Part of a small language model's weights.
Size: 12 layers, width 768, 12 heads of 64, MLP 1536 GeGLU, vocabulary 44134, 105M parameters.
Training: 838M tokens, 6391 steps.
MLP neurons of a small language model. Each row is named by its layer, matrix (gate and up: input weights) and neuron, and shows model dimensions 96-223. Each number is 128 + 32 x the weight over its row's rms, rounded and kept within 0 to 255. Numbers have three digits each. A neuron's up and down rows have the sign that makes its largest values positive.
Before each neuron's rows, "fires on" lists the tokens most often at its 100 highest values on Wikipedia text that the model never trained on. A number after a token or word is its count.

fires on: " an" 100
L3.gate497:029099069082085130124114123180119132105129135140177119128110100164105119110201122157124038120103175110108147167166162193085132102120090154151175132158112069116116094127089156136084145110124089114106182086139135131149083147157147153171159157104167151086091158165137150151121134173105094064155116137084086127140087157141107110091142166164119106157151087108175090154143176150116139159115
L3.up497:120140224113112112126101104118198192116094086164117186101129110121135101105124112129081140102121091119124124119150127119109145152067153143104118152115120141144146134051124133161096151138037149138207144120231108130097137137185170095173075166098062074119146104089103121056131106120103170139114134122144064130079076122087116078160156138126104107145122090130124114094132095105128035055099

fires on: "-" 100
L2.gate497:116142090127123104130109118148220129106150112114135080105139197101121145158067091084116167097119106138119098142135172095146103142110147095127150138074182083118146085057159153112154072097165118162158103109138146138138065102154185095189144163204097103153068115110088159101095163117152155112135180107091145192081181121087165146116151114191100241125125100159085188152083111128089110093162
L2.up497:100106145171167141060149099067141155149186116190121199152110166141161140149111121183128112171129174144146173152162128148086136107091136109154156148174135120174168189132162115190094143133056112082109056143098113121162220159125103104107163119158086220090113131147114150109108075133131132211138118115122124113152063100126084126122150102135152120137141188163126083067160086109094173146114

fires on: "|" 100
L2.gate1446:176061105178134163094126151152045135096130133153128102100155132166171117161120091136146178119080106099125115114149108106138154103119123134087154184181122147102132153156101124076141105180124127108156135101090167163111198087093142089148074130101141121137130136180129118147123151159036126113137142131154131100073081144108140141112119155117092026086135163133152163161092146134108152133099
L2.up1446:097169100116085165084078121126166141073141131119073070146105110126129151136139150109217156074102134084127103102116104118164145117137156138159149106128106122114144137123115171121080147115148152125124118100075121181126129103126066137114086173120097152118114111134129095139101109128106154187103141125096143091142203083172131143167129184149138128132092062147085166141143112165156083106155

fires on: " |" 69, "ator" 5, ")." 4
L2.gate1508:176102166114124161138180128144104078101129121158123143141088097173201144114123186136123177120135156166109135088114079107151100149122130097073144204101130166102136118141165093110170137149170104094106178168141113131137183117085084124091125183056124137162167149143075129120133101138050154117150136155119109137168116145117120125094118140115127104116090104119179135136124166114135145133084
L2.up1508:122122174112184119155156141138106140107131129137076147116179137091130177099104128142106122149160112187199110096187105136127169160171168162111115137125168149145107035162103164182100210115157123123170129098118108103092164165117115201106135146141160205152139093109170097154122150124152116166078108172165189139132154126100097109116168144112083120183100099143128138085142121126124126105160

fires on: " at" 70, " At" 17, " attended" 4
L2.gate226:127208142128154102134091135045107081148074138143155103108091075153133132137091129160154077202131143071142102108154165122085173201121114131110115131203122089130132119101071184130155151102137154113122083123114142150153125146133114168156127108145158131129111065070137133156151142115222160143151139123139165126103093068159168126127134072149134117112078136167136104059131181068167221150061
L2.up226:111120212165087101192144137072118129097189118101100056102119136146058167094161090118161081133191146131120163187062120140147135164121142119128151138125067187172072082151122127155044113103142058187102091151140076138141092199128112131160118155106137134115111100107112065121133097134168147082087188138063106135222193154133138117123147075137022107124135060102111150125093145123136134133107

fires on: " an" 99
L3.gate1182:062117187059088180094140122115112116095136114089159167138139143128132139123129143094131138129102229152102138116059147167145118065130158108121109124116115113157145114128081157160136156129137066148178112100179095111091074134150165118075062121132124107147143140103149163121127099162081123144160130132080107088169111187126106141116186127144065149087114130184115145148140162069171104153044
L3.up1182:134084174215125153128149099100140146094157053129110121133080087145103063057098155158091108128119135109141127131110107155164084174105118124133048102145160162105142110110126168149126124148061143135160195118160177113134134064116125117090135168142153107170126106107105139127106131138168120161103154113131105098112091099083123197102171090183104133128206109144147085072102117109150112139102

fires on: " in" 40, " to" 22, " Al" 7, " with" 6
L6.gate362:172173102193156133091115092109142166130051128136145121107134204097186092133127153146120124121145082189132147237132130072154114211175118107144153163121130124154131089114133204140131097143122129126171147078135141129057130169079170053145118187151121150163117161101133128090123143100143122086100121105116139178192149087134150081144131102118144142129187133171091095060079144207156145197124
L6.up362:167197124116138150153147141037161176151135116073180154112147228157166103112165113136099116157170085132090148174137142084124120190114138140111115101147144084148166101096088088142128177152130204137142128135145092131154130160164137114151101097135130142159147130153139140114176109104057089148067169167068131144115167171143077101083109105143133167160137166087124068118096087092127140143129

fires on: " |" 59, " is" 8, " of" 5
L3.gate824:134117137151134141058147139173093163189128112146131156131138173106020061134189115135149140116130084138167161130168154107106122109138119153099106156102104105178137155129095192095060110147080129139200137151110109144154105132113109070071113143094148099080176172092105149111099158122139090136123087145067164104150164170080151147146109110127121122148106119101156135126143181125116098104116
L3.up824:119138115112094141108116142094152078150079130171134137067147112111100081148116116153061158160164134154116148175112144143183103121189111182177128123137090144122193101145109132095103131145135134182097117144117138168120145138111174071135146136174098111075141145119141158108119105145148141087193133082160104113173113149126097199105155156118119143144162164096116111206168145125101138147099

fires on: "-" 100
L2.gate271:095147158131160142153106158151184164127149133129121154114145127099113110143129135060124133161131101133112114122139169127119191139170173053130122090115112062174093231178140162138154162166097108144162067065129175195127150157095110136091127165105116192134112103101133077142125109128155186119094200179122175112151143126087104145145116140139113145152168105088143182133091094110120112150101
L2.up271:120195129140119108115082039103223181131138117126175103142114160048086188130106171160114128116106130170143123072131171135121103116136139099126146134138169076151144143093149171130121130065131134110117129172135119121119098118116137134173166101217114132144088127146173070060095190103181147119078154105065125182097097071165134102091173133128110136133147170125091131085117117108122178127151

fires on: " 17" 15, " 11" 14, " 12" 10, " 15" 9, " 20" 4, " 10" 4
L6.gate688:064072083164133114171122137103111119112125136110149157109146173090177170198184121140122103169118111168089127155187167130164095096145137203136111179109034104175116115156193167137102131184164154112112086131138156214123112109133119132124164138149151191068116144167152128186152135160142118154115187159083128107106131094122130110121188136146138109229140092127153060113119100149114156152117
L6.up688:096121101102098160154138154141110086109171122217166186088159169119169189171100191141092141080127063122118137092152102111141082103165081136094185159141160082169103154078157084161151106123126118152113133076118137160065106214121158169084086143153050116117132151175127110130102117177097129128088152142115116146136134129145171185098123091107153199143208122120186165165112102113132121177132

fires on: "|" 100
L3.gate470:110052121179138131084091179142029121159162160192094112152141091141128144077133113158134166091117123110143130079183124129190095163147155180091157178143084148096165170100096125149144125175082122109141142116139150128104119090113126137107138143095143172115220103164102083138137161108064118124137068137146145087111118137123189119124130154132145152101172101093191099100160162181107141153082
L3.up470:068124087156124141167116140084120176118135139062102099142129089112106188127137133084148150151097104155153101102159123146116077074172121152089117172157166161153068119157102144118145180119171146106097058075106112171094111137116127143101180065127120129157103132134092130142114090191127136110099236175086156149117172155205086087103132137107122124127166115129077149131109137135151114105151

fires on: " (born" 44, " from" 34, " of" 12, ":" 5
L2.gate1288:191110153176129095174128081148119109131120116134170100136111130129117175103104156150120099115090142119118077110125134145127120142138154139075140136155166097100153081095111121118167124163150093111113093088107123116114066103114139133072094148135090140147103163139163093141083113157119104050124154138142156116087115104134154108076116088157115128150140159084093148072083140179174119097108
L2.up1288:133132192154077082119115156115060172153153168120182088109112151127100135134189102159036177141135140118170129089146142157136134105114125099132133124154077076146114042111169186111141080094127144096178111118122059121138131101140041117118103167082072130148164145168108134156123146115154132102159153184090136098180114089106086159158115134141145167099131142158098114116153144140089132132084

fires on: " an" 60, " An" 26, "An" 7, " \"An" 5
L2.gate800:144114165101177178153067123099171151133133106060130120134123119118088103112136101172089098093157172141111144129089148168072145122063131066201175042052139111161085120106078124137083092090109167092127111115147135115083119180142119143147107169101066146136052075117131143057131140095152121124099156068141140131195056095160081096115168166171126166152185041129144111129109114099103141122067
L2.up800:159148183116209143089147123126120165151109162107151173101157095129125138176095110129125054116161151123126144132083122123102142140114106141152184098067117128168117137141143128117110194034061142132159189125141079089099154164176143117123104166091152157134065086180136168073144149123120130144089147077136118128177124112159123111130192198166092094167143117087152081102147098119145115132103

fires on: " to" 79, "com" 4, "ucci" 4, "\n" 4
L2.gate476:142169109161105102135137151074085103098107166125086132138141167165142075194113075109179157136130181107160105106123074132198167166144094171127140170098053209135128130152153142089133104137088162144149136102144188145133188093131122147092121116103158120100150138142190149136094103153092151107124099088141170058122096154124095165118197126105101136126147172146137139132163158173076125092111
L2.up476:160098140167118136167103098107126204192113107137142095097168142164130075106146130164159175170081169119159163142153118164083176199135088175123123113154105082164112111133100157128072158152139112143189145115101144118112101126203093106117115091101180074125091171152113123163120152110134092110165139163124069115077103140106153141092092140120168114117187165110099111171122104172182150066122

fires on: " |" 58, "'s" 10, " SC" 6, ".1%" 4
L2.gate617:155079140133139136154138101139062133139149104180135135144127138112162114101132163130145126179078114134118123095119064098132131142121136139120131149099133163134150112144148086055150161149153139114121177156131158152059164069113104135115114161023125131175122142121120102182138126073074093137161139126138177120133079094100103159110103131101166103107104086158198146133136098081151147166143
L2.up617:123138140121100155092144082137101157131139080103108143066154135144159102167123120137111155193145139164122174145140119140090207136104122126069166134101077132156157053126132132113181100169100146136189165124122193083105159149146091147107158102097174129136155123108135152151124140105101104103099158169146109132110149097148093211122159176141191117161090156153094137118158136125138176121136

fires on: " |" 75
L7.gate307:136143063193139126140093172158085170174125213158083095108095169110158077156151174118148099141154134082131113176148107110088125184099133136140060154135142107124147129153154116126081144110115138104082074139116142099123121140121136105134153117125110143147150129143149139153128120120125126137146149149129101091116180130070152193100120119096129164091157124146126107106132154145155122212074
L7.up307:168141117138168143082144118115112151094110150108139108092196137155154174159121081109115107135112156178118091097118117155095145116109122129093168071107116165122094082167125202126132094152116115136130164116193097104125109162158086113138152099093150057156134163088096108108084166137133082123159107078089128161141172131119077073114128073124157138127062059114118101064101108106050110189123

fires on: " of" 73, "ing" 19, "\n" 4
L3.gate474:160143135152148138068107158106157168119091126099096168118125139163122089146195111135049147146148123091192124115187078096137143119096117185101158082149134140093138135107138138160163057130102194113220112082162140142166158060068198110079185164125093140110119179080186123133086091133110199090090122095114079065137047158177132139139122170094090141120138161111128205100127115116142145142117
L3.up474:146226184164103167173128148116127145124161177185192108113153129123098173119123089143118126202148114106129109086151156172139149158175082170184144150080146112149106162198191105124086100109076198072108064135120107162102099148108121108148164115167157086093110123112127199165089141163153120146089128163163133137163105153137132149103154146109153083095130183148115121173117170158136157138181

fires on: " to" 65, " help" 5
L7.gate913:115143166133222075134173106152141147159070161108123104143142113130133106152092099103057135107100125136147150182131136052112124095161133176139139124159121118118134118171114122101136168101138129172139154126155117148116084151143161087087119077168107104103185102138148179137147154120126145120126051138119101118171117156114138164171173098108132139180138155088117108081134142104126097130081
L7.up913:131121095082159212171113139095175138104155154083138092115169151116157125141221151178156142089068128095198109164189126155096178158116113100142158141156142141109070150099094091131100163114138145075146063123147154154108115138148171121086121160100077150155108129133181111092148149125159090147138183167114082151110117133145112142106097130129079165092115129124083180109105111115160110122106

fires on: " to" 31, " —" 10, " him" 8, " a" 6, " at" 5, "ate" 4
L3.gate1188:135187165107150087105124151130149201157138110103140067127208065132126123158172096076116119173186122122120137148094141110071110151159133149094088095113094032113063128101096159093161181127132124143140091180153123140173133132109155173111167100167173170146121138114110141147117169095117118132129146151134140125096136144128169101119115130174164174120119170103115087064101109157147084127122
L3.up1188:046154169114089104168052160150126157123108156060085109081107109178151124143129130123082149140072140128135136159081073137162122085146124097099120172094060127156118112118090147143124109154110088166091174109175069120130149117138180135143129162039137161072174197119127066112130123137185149131122107129124110161098140139125132127079192122169124075135115135154091126140138133139147122146109

fires on: " for" 69, " with" 16, " of" 13
L3.gate309:119152147119173144167092135120135147081082151111105098112126183143186116144130185120104186162084128117130098105115140097108133117137149153136098192116118160060118108111132074100150128106084156092128169178056138134103128135110223134043190202069142124165102120142159105196106130142061143118152157113171151099078116159159135136129117105131109132132144140121131106157042120143115142152141
L3.up309:162104139178124155155110122123117089091204158145109138125159147082145096073191162127134173131104200079089127089110194126107122077192065081140130096102154153109080154133099168097086104081076095100089099122129141102096132114080151114143097116116124135092087186159131137126107083126106117157109075103179090086164133102152182191054054128066111166144124133163068182149139173094108111101189

fires on: " |" 100
L2.gate1034:109151087164085169179119108171143109204081148115146137074105113110126165096119129147134141122106128052142113108145073129177057112134150139123116196153133127087128079091088085137154130137112156111137099133123148176188104172184122108113149096116136114152132080128180098181103067153121113106181154120165171183146132157073104119101086129140196113144180132067124159081189122173114153120128
L2.up1034:178086032220078136166167105139061131120081110079079150170105128180122079139135088121141084182164164115142105062189149131134108165122129188166133141146111168090092134087125125115129069152097080098088125087137169126135070152156094116107127112107159087121149156088117085161131129143113081126115094147165123134174133159091088146112113117130154128145116126082168087032149148114117161149148

fires on: " |" 43, " and" 16, "ian" 8, "ong" 6, " rights" 5, ";" 5
L3.gate762:101093130081162174074113100161056129095140093151130164075161146182125133068083157144119129112119156197126125122156065129096161132064074138115144162165103129201081145126126065115111103130117142132165142180124054128131131137116146098141165187124136089097125119051128097156138067171138129114140116123145153170157194128122164174124112139134171140153164151194189142158146092062069112100115
L3.up762:143097097134099156111164170169122155120128137143139152119154173164160179118080162104155107128134109181129164101116078136102116173087077121153103104111125173089114131168129094150089100155106064081149145078103161126094143184130129095094157124107148045083110135114170138143145090156172181166175178193122179086174061157152133105123132156111118140137126159175160125120121136121164171170167

fires on: "-" 32, " –" 18, " |" 13, " as" 10, "4" 8, "S" 6
L2.gate1113:130081121158072085111172164112114129143107129133131115130154138122159090122115115121126189132136118160115147100096165136122088169111079136133118146089165138047142124197077099106108097119149110106091141158166095134137187074152112104091108112105176143145096181088123067108071126203124123151128145143150097112111099112151132121156130067151170124112148124117152118171058136141124064090123
L2.up1113:129104127118140120081155114108136184121060107057131124147103127114136115152178187157086075143125098065143144127099163166136118171118150109162083127173149122140186094128123163159092131117146183065140148100156119133108106165178146166169124112134112093097197135079129130137132124161149135093090141232142080130091114077176095149142143147152136157163094144135167111134153118088169130093167

fires on: " of" 69, "-" 10, " in" 4
L3.gate229:191235115141157089113088091098153139171110142072121121082152117184102124119106142129087182131098122127142143122119102117152112152139138128103131121138113136113153142108145180049108119078137192113210167188120092078094106156130154116075131112130095177126062112123097109136133120091143117101126160148095175127174104111137115088157180107149167110162153142127073148157159104123171161142132
L3.up229:124183149139143134105130145159167130134182148140166086199136126084085160148110202124101166145092096127137102135130162194180117119169116114171119141196141096101135174146122096153117127140105129087128088149122130111107115120123111145197083161166119137130133123166162144134130137121182160120120077130171124203137141126164172112135037084168142158103118122100154186125136113165096097095200

fires on: " took" 28, " as" 28, " taken" 13, " takes" 10, " take" 7, " to" 7
L3.gate1174:148117142162113071114147099131124164122124085132151093123084174117164143109132111112102105077182064158133157136150136077104089113197194143143125143176153123099168109097142108146143188140131204106128141108135042135132136151125135158149106046102146140204122106094146140194150123168138059220112146124165118136125092150116087147149119120145120113159104166118066113145198113125123088151100
L3.up1174:116115000102130191176149106036157162152128091142157130123057065123098113137140107143118137109148178166104119130090088153115134106159115164153119159115147113081075194144059117130161158122098155153101081098133180140112151182160084149161137112145140176131067089089138140081125184114125108144163080120082128174144088151139149094112137090118129182010141126178160150109133155099159153138088

fires on: " |" 36, " JPN" 17, " ROU" 11, " USA" 7
L7.gate187:163108068156127152163122097119149088089117161153070180086171151192115130142143108123124093104084131118172071150140131153109138125127149127091128167116120160141149120137113080129125129085108151165073123109153166124104168163142125097134130173158117084190087149130084126123130133143119118129111104099113140170140159106093151087087156077097157111187094153125150183201148177128134123149149
L7.up187:171141088080135064137070172138104124043133168151130146081148174130111144113141085089080112081118138147170077077153115185147130121135136109084114084125142119132126159122124090119175115099117130093111098093148099115124150157167120130164138154080135150149083146146120109125128155080128078127092071087109142126107140060107132096075148133096161111132068175159128173089146106102103117211155

fires on: " of" 29, "|" 17, " The" 10, "ak" 10, " the" 10, "ud" 4
L3.gate1226:136120121147126118101175121143091090065111085117132099076198148132092130155146098128081113043155125051156143125123103129138107149114143128077104053146151112151174104119099158104126120148158143179188156146169108180130156122097106121101136154164141124144121155115094101096114115113144125122125098075112175095129112169113115128181118099173096158115183131156099177156075163100078118165067
L3.up1226:154163128133165053130114157157122087106144137130172095105153135140107188110057094096153182124093131167169134144108136141139108086138141105056203118118108083135102094146142119093137073112118199107089108133098076206197100142174109123114131131156052105132091164193128176080159169146159119173103130139123069117175124165215169118129131119136104165092100142142152176131117181141165147116166

fires on: " at" 92
L2.gate648:119149148152155146117125138093159096091078125150117072138135108108073170108163164134129105103146174157103086174080144076146155146127130112146093126122127126055060118095122113115135125123113149141104133121138158125180104129133129128183169094165085140124112060125151130128136147083174105137094132138105133161146143096091088115057118129134148171132150151161130142130194148108138136127088
L2.up648:163156158131102151143166083100113134093095074109136144094181150070078168104154138108136109178102153168124150129145216177126127124129100161138081126121131169111101130135123177053113029123130055151093162112138095144120139083116169120141091169164096123086179135128142148127131154059147098090110106083107112174145134079120122113120124129129045072132134092140098123181124095131193158238087

fires on: " J" 52, " Jo" 15, " r" 5, " Jane" 5, " Ro" 4
L2.gate245:067095186149145104122124069189127089190158102160146187186061155153136170154101093137144121105147133102083104166106129107123111165131160109125154124151139113163179173082161115102146072186143140168140093157161082114096089124150128103169077167138125121148158131154109136091150143111113143120140134133094145142115118125162065060175128166208138145147165108127104163118143102128132137198132
L2.up245:128153140154054092103151125091148210136114038109123165148132137096115126109154112141139074117153060128119133081140157166131156114131103122149082091143165133147113091182083102128100128086132094143159124112132184116160171152180135146141112160149093114080128167121136075126117168122118080137125100168105116139165080082136122109100060066017114169140141081100156061089117131088167102040164

fires on: " University" 27, " Institute" 8, " Cup" 8, " College" 6, " Hospital" 6
L2.gate1344:159162155109081168189157164164082105114122107131137133200139101103205137087122149168176179144153109141094140036157115123131107107101108142167100137079136077176110111142097028167100096146105119154185114158113141157144142143113185139113149118098123122204139180140153073206176178170073104140165089116163158156166132059149167103153159119161115115194163112122106180119116115077079106145129
L2.up1344:129077135099131218076121110157171167140109126119148137120113136099096112128112096139107120157121188145134122078134164141110134124119103160073139144077122094112077124158125095191112164133122139066187186124137132122091137125147134123123183100153116123131141071084156138112186113114080115181089122102111114111068148114143179125180122127157105144061165105172121106131126129101142112161151

fires on: "|" 100
L2.gate1515:138073131129129108139155205128044101107155137175146151092110077150187104151158100174159163120121150135124143129148097144127131120133080144117140170063124091106172144128082117089139124084118091097138191129137150135119171068108122135127094180069150087189155179131112122136088161172073100093131112120116124130086111172120088133081122108061115095120152131080181141125114130145144125131098
L2.up1515:129140138172073171160130120128159159098179135133127109093123082143113103097121186096108151147107095155159111103147162163133109100076150128153148042141125144149209177065085086143194094097160172126114155096064136142120106161097108123062127143103140184129134094143085138099111106127156150149087166075145110150127159181097081151152119064087109060108101060140133138178148083105130159154114

fires on: " |" 36, ":" 24, " USA" 7, "|" 5
L7.gate480:184166126093187128136100109121074141149102158119173111146161181075172122138139122096128111075067108147150092091128081152124131170182173113111097109187125190118142100133128135127087155076126165152103112136186141122145102132135082154097138189186153122149127130169140132123131120080101169107171132099106114098113191088108159116134147145075165138088113127126208138126133117126124136137147
L7.up480:147126189128082129100131112116132157112150146120139116046143160096123112100191117114121155107147089123154088118141121143160060165184179105141144047105061145160145150137142127148069130190149101101062102107156129158119132133116084136137109132108106061096144181119132090089123114110137066136157112087106171179140171161070099126155151134117172098113175098141140174101161147152125102162145

fires on: " |" 100
L2.gate1345:090082130163142112109131171119118108136145148212118150122093046189122106123157171168145088152132135149104134070229127135110145127100140115144127137137089186185088128115115086128062118149125117133126116111117143162165125180149097127114088193149171112124165116113155106103102138158121158177137134172123136123193098122081137165143134118128161140146089152161148103092122145114126103153098
L2.up1345:055101081133157115164146151115112115173132072082094079123107109122097170054082114145096145127129085087141176108164132139153100070091136094102073164133145109119163089115120122143104107088156082156128099106073110118133156121136085086111072085108091181131135154058125074142135106125159120135106132147163116113148130144088093099146182121119132109142168152103118166125126117149146074158103

fires on: "a," 60, "a." 30, " on" 10
L2.gate570:127136119095117126104143118102159165151126078100151119202145147058155120191136148129118166141039139142162123122108136132139139163089077116170130119120113134112156058171116147129081128174137098103123136180133111156132154092056131114085177130153143162137135106156126082171101157105125131133083133136149129091151192083120191130111126122126082156128132142107141152134136074138118085086122
L2.up570:155070101139120112125155181143042145127158120125135176122140205144157089144135132095178142146117149067145146117123138145203157161122100140079168160106123160111165110155126159132138099144159132103153127143099146090104172078144111110111103117073191094141150114168125083091105177143017080121156152103132088090123149104099083154121123126076105167081150131122145098123100084168098083105132

fires on: " |" 40, "\n " 31, "\n" 13, " a" 4, " Transliteration:" 4
L3.gate108:150167079176208123117117140114120136112105074159140161158172151133184130152127118077102098096101102142151140103183070135111140160178133136004140126151166108114119146096114128126116096101119137149129096096103165141143112140069141152089218096191106128106073179168156071148130096083082113132059107098174195173061102172110148140096107174077164122105157134128157164069144156177160129073100
L3.up108:163149115084096146118092145147179145181164180157103078057131093129148165082182107103136170094137193084128106162135110110170148109113092125090189148090108150070098113117118124124153166118041161121085100084090110144068154065118122157171170112136126161078057140143103103095111101135163127153078090131122162119114173128120101071110151119180139109138144137148070117076145145175124124145121

fires on: " 17" 13, " m" 13, " (187" 9, " 15" 6, "d" 6, " Pl" 5
L7.gate244:117139095161138144187092145165133096055123138142121228130104121143157150141153101138155097132124182125132110145155102074206137141144094173133140193158089179120091107138088085176128110159130080095125120044109185099188104182097137087163132161136109121139160132180148143130127127103073133112121072158119143131142159183121205092147157107155105075124169131156144120088196132125035073081151
L7.up244:132172137131115124190159114120114041122131058178128161143110091121143212128127102085083120140135157124062166111108097077144183133147091168161135146130095115184183172087161051156154100109112114094125153103120139097148144141119133084098086123105067105166176114180137088136073139158077163136176098127129173133077141153102201145082152129124168102175133164169156114124211151169134112156086

fires on: "i" 36, "u" 31, "v" 19
L2.gate115:149092134110103159106114198123042174134087143152111180146107096185123103105140144182143148104117144149124117160107169159144123159107113150143167165137110136113132094175119145110101146075165130124077160128128135159149163136097121127149109164073081110175139116105106168086065202205091098121125114142125114078104191160138098147076152160117118099149131119153122100129147134159127056083114
L2.up115:107084152118115112181135092082117118143150194089107155144082127176112106134148102119151107085124129104141129119147134175092134104088134143106118162113116149106131141119085160156201136118135148134130154114130185156140139113070107174098121156136111117140099162145061143106182111168101115131160173107115105104115172119111114147109085130192145145080122030155068182105159179173172171133137

fires on: " it" 55, "u" 14, " |" 13, " It" 12
L2.gate1500:119070092112126133187089186108060114129108183118127106144071136154121107129154140112083204140140164148097135053116095125133178089180151156122107205159112119117116146145111087116137096176121148101125171113150131174189171067072148125161074174099189154123153125119117173176078187176100134129166105184153115085124120208099091157161136183134134108136119141085131123131081106112080119191084
L2.up1500:150136163176137084147146144150106092187106106103144144177094164085133169113125101093095090137150100100154142050141117151135093176112082100131147178114126089103136094164096117106085196123138131124176146146157101133133144155124068119098133133104104192093109182117160166133125126175094176121151141123111095112151104194150117125093159112132172123141127087115131095074085140154117145078118

fires on: " |" 29, " to" 14, " in" 13, " at" 8, " Stadium;" 6, " through" 5
L7.gate1534:141129128123138071126144165120136071146093095140158125111133091086165143106230140109125155137131151107141120168130066079093066154199125132120149110183213129110116089145139105169134094150110156140160153134163102133096101137173139087134087134119132209090107138152180128178146132112102113162150120114098116188113152128123154112139182115166113169155183111131121126106122111125089090125181
L7.up1534:138185086126118093117169113121124106177140202149146095059179134161112083155150134151083114163155080164094128116150117110093086151061139139145165226120113138114112116120076168109081142147154107106132191113195110115127140125152106061167199079117146129142138151105202116130138153165103050095123088136090090117152154098100135183123117089151123116103103147047143110156166114144173175100149

fires on: " at" 60, " from" 9, " |" 4
L7.gate1153:120179137167133120149120186141175159087122082124168093123115128094169151140134124203196134075173116163084120158120204059148099122074150099094077211153145104143122135144128128148131110129157150187163137117137092161112135148154138109139152114131113097162108128117149129150191131129108082130095147141095084185072164074169099076088148109166130125075144117141155119095130124085162150117149
L7.up1153:133150120130214133096139137144102136152123172129164109149230126068130178084108134102104070154113084138117117102147129119124125178156154202108099148120152131196133064123129124105080167145170148133155119096137106167088111189123172107109171079141152232086138105087110123140131118120120119099117077156099076119145062133101154140103145107108158064174117090099142074135128100156175118170115

fires on: " |" 77, " and" 5, " " 4
L6.gate32:127193087162187143056066130178179124093126131134130095066153121145127135179128122105114098120153168104079123133110118167088152118104134129082091151142127090100082139088119157109140091113117101184106128146131145148122067145107105112165113163170099130133148126172168135167114125088105165121098144114124109202130135118135136113105090163132181146138125155073147104131102157128108111116047
L6.up32:131194166083148164136142179151137134085161125096162104165130133134150153120135123132122146133109195134080145103166102122119190098171118051100178155087117105099099083125127198159114144156104113167153130103174102134155116064158108160120122180172161098167059195157176164223111173119145130139171134053126136121136182059172070126123145223121131151104136121148113121047097115143119156140104

fires on: "-" 92, " •" 8
L2.gate1057:138170129143152131134144143124196134171159121153152153084133105095125148133121108073147132133086126089117136125111160134159161119193144119085165127104098126107168110134151161117155144132135170167146086139075130149139119153130166075091155097135081129135114098162019078139107102151136164085119192077151155198097147102070121089075175115164190156089127105129105166144043108129148116121120
L2.up1057:070195109155151137075073099108214155133141108085117153153182200102120168159102136191148135111110135141162116136163159102121099078077077156155147140098121105178165204099093139155149119080132119148152108144136119145116104110111169107124141107204130146081058126092187139152115130158159164152110125117090183143065134113179114100175109119090129178162105116170085145137191149138143164098145

fires on: " |" 56, "s:" 12
L2.gate252:116059107118160106107153148133109192099144124120122160130172090195126111111141169162082173151199118156129143079171137116123094144149122090114153190094138139166147112158116105127118158099090084165146129178159104136174147129119095093089098124125174114079182137060109105185091087197149150165124125117104139088165155189138170136160133169168129138185163146107153105111143099130083140093089
L2.up252:096115090175102103056105132128113160148095117115109120033107136121085173117101135107118087100157110101137140153130165130174064149103100066100127119137128142124142150166087158136101124097119097104131163134133117100110132110135101116191092135109109102079119120081144149135134137134190125113153149083146145156124079151169108158191150070199137140134097109113104112139149137151130141118144

fires on: " \"A" 44, " \"N" 6, " \"An" 4, " \"B" 4
L6.gate870:083154113134153158122143128122155109117094154117152162113058167114130044121136084105058168113139127158179092125093162115131117150156089147093131126073132130154141100131122129147076126132147147164156122148123110097083131145149164125207094079159098129101134167155152121135110133126128132120097123089146067137113085101152119151138148075127101187085117154101087085106147141172212147116077
L6.up870:093139112094139109090136158149088137166057118147124119145168085111137105135131113071147186141104173101083122100208124147156105114109060117119112068122130156115083107189145155140162110117103164038131102156156120099140146094075144130114137151188175152185121158162152154112150145067147129165148164100176125021129158108130119135112123119149123074091101109119142138093169081126053075114085

fires on: "a." 29, " her" 17, "a," 10, " in" 7, "ic," 6
L2.gate407:150079128146125118126176091140164068093178133127144184137050102106137139134091172122162111126143175168148103138121095188062107123136117149172127072113124156208097039126110088102123149110119142045173128153159061165139111111138152090088129117152145196069138126151084116162108090113149114132160112128113128119149101101084180137094142050159159156110121071102175078124085122143142113134136
L2.up407:148072115109061128117164168213109050133133155155099142155154134222185106161122174181151123112106191131124151122163107171101131176177092167106124164115080117174119110141172149100129093145153177106142149125088076154131163092137134079075079191091183114106170165130102126159077126098123106083128130120139115130074128153099097131137129166143104131108152148093130088119108130174122131176072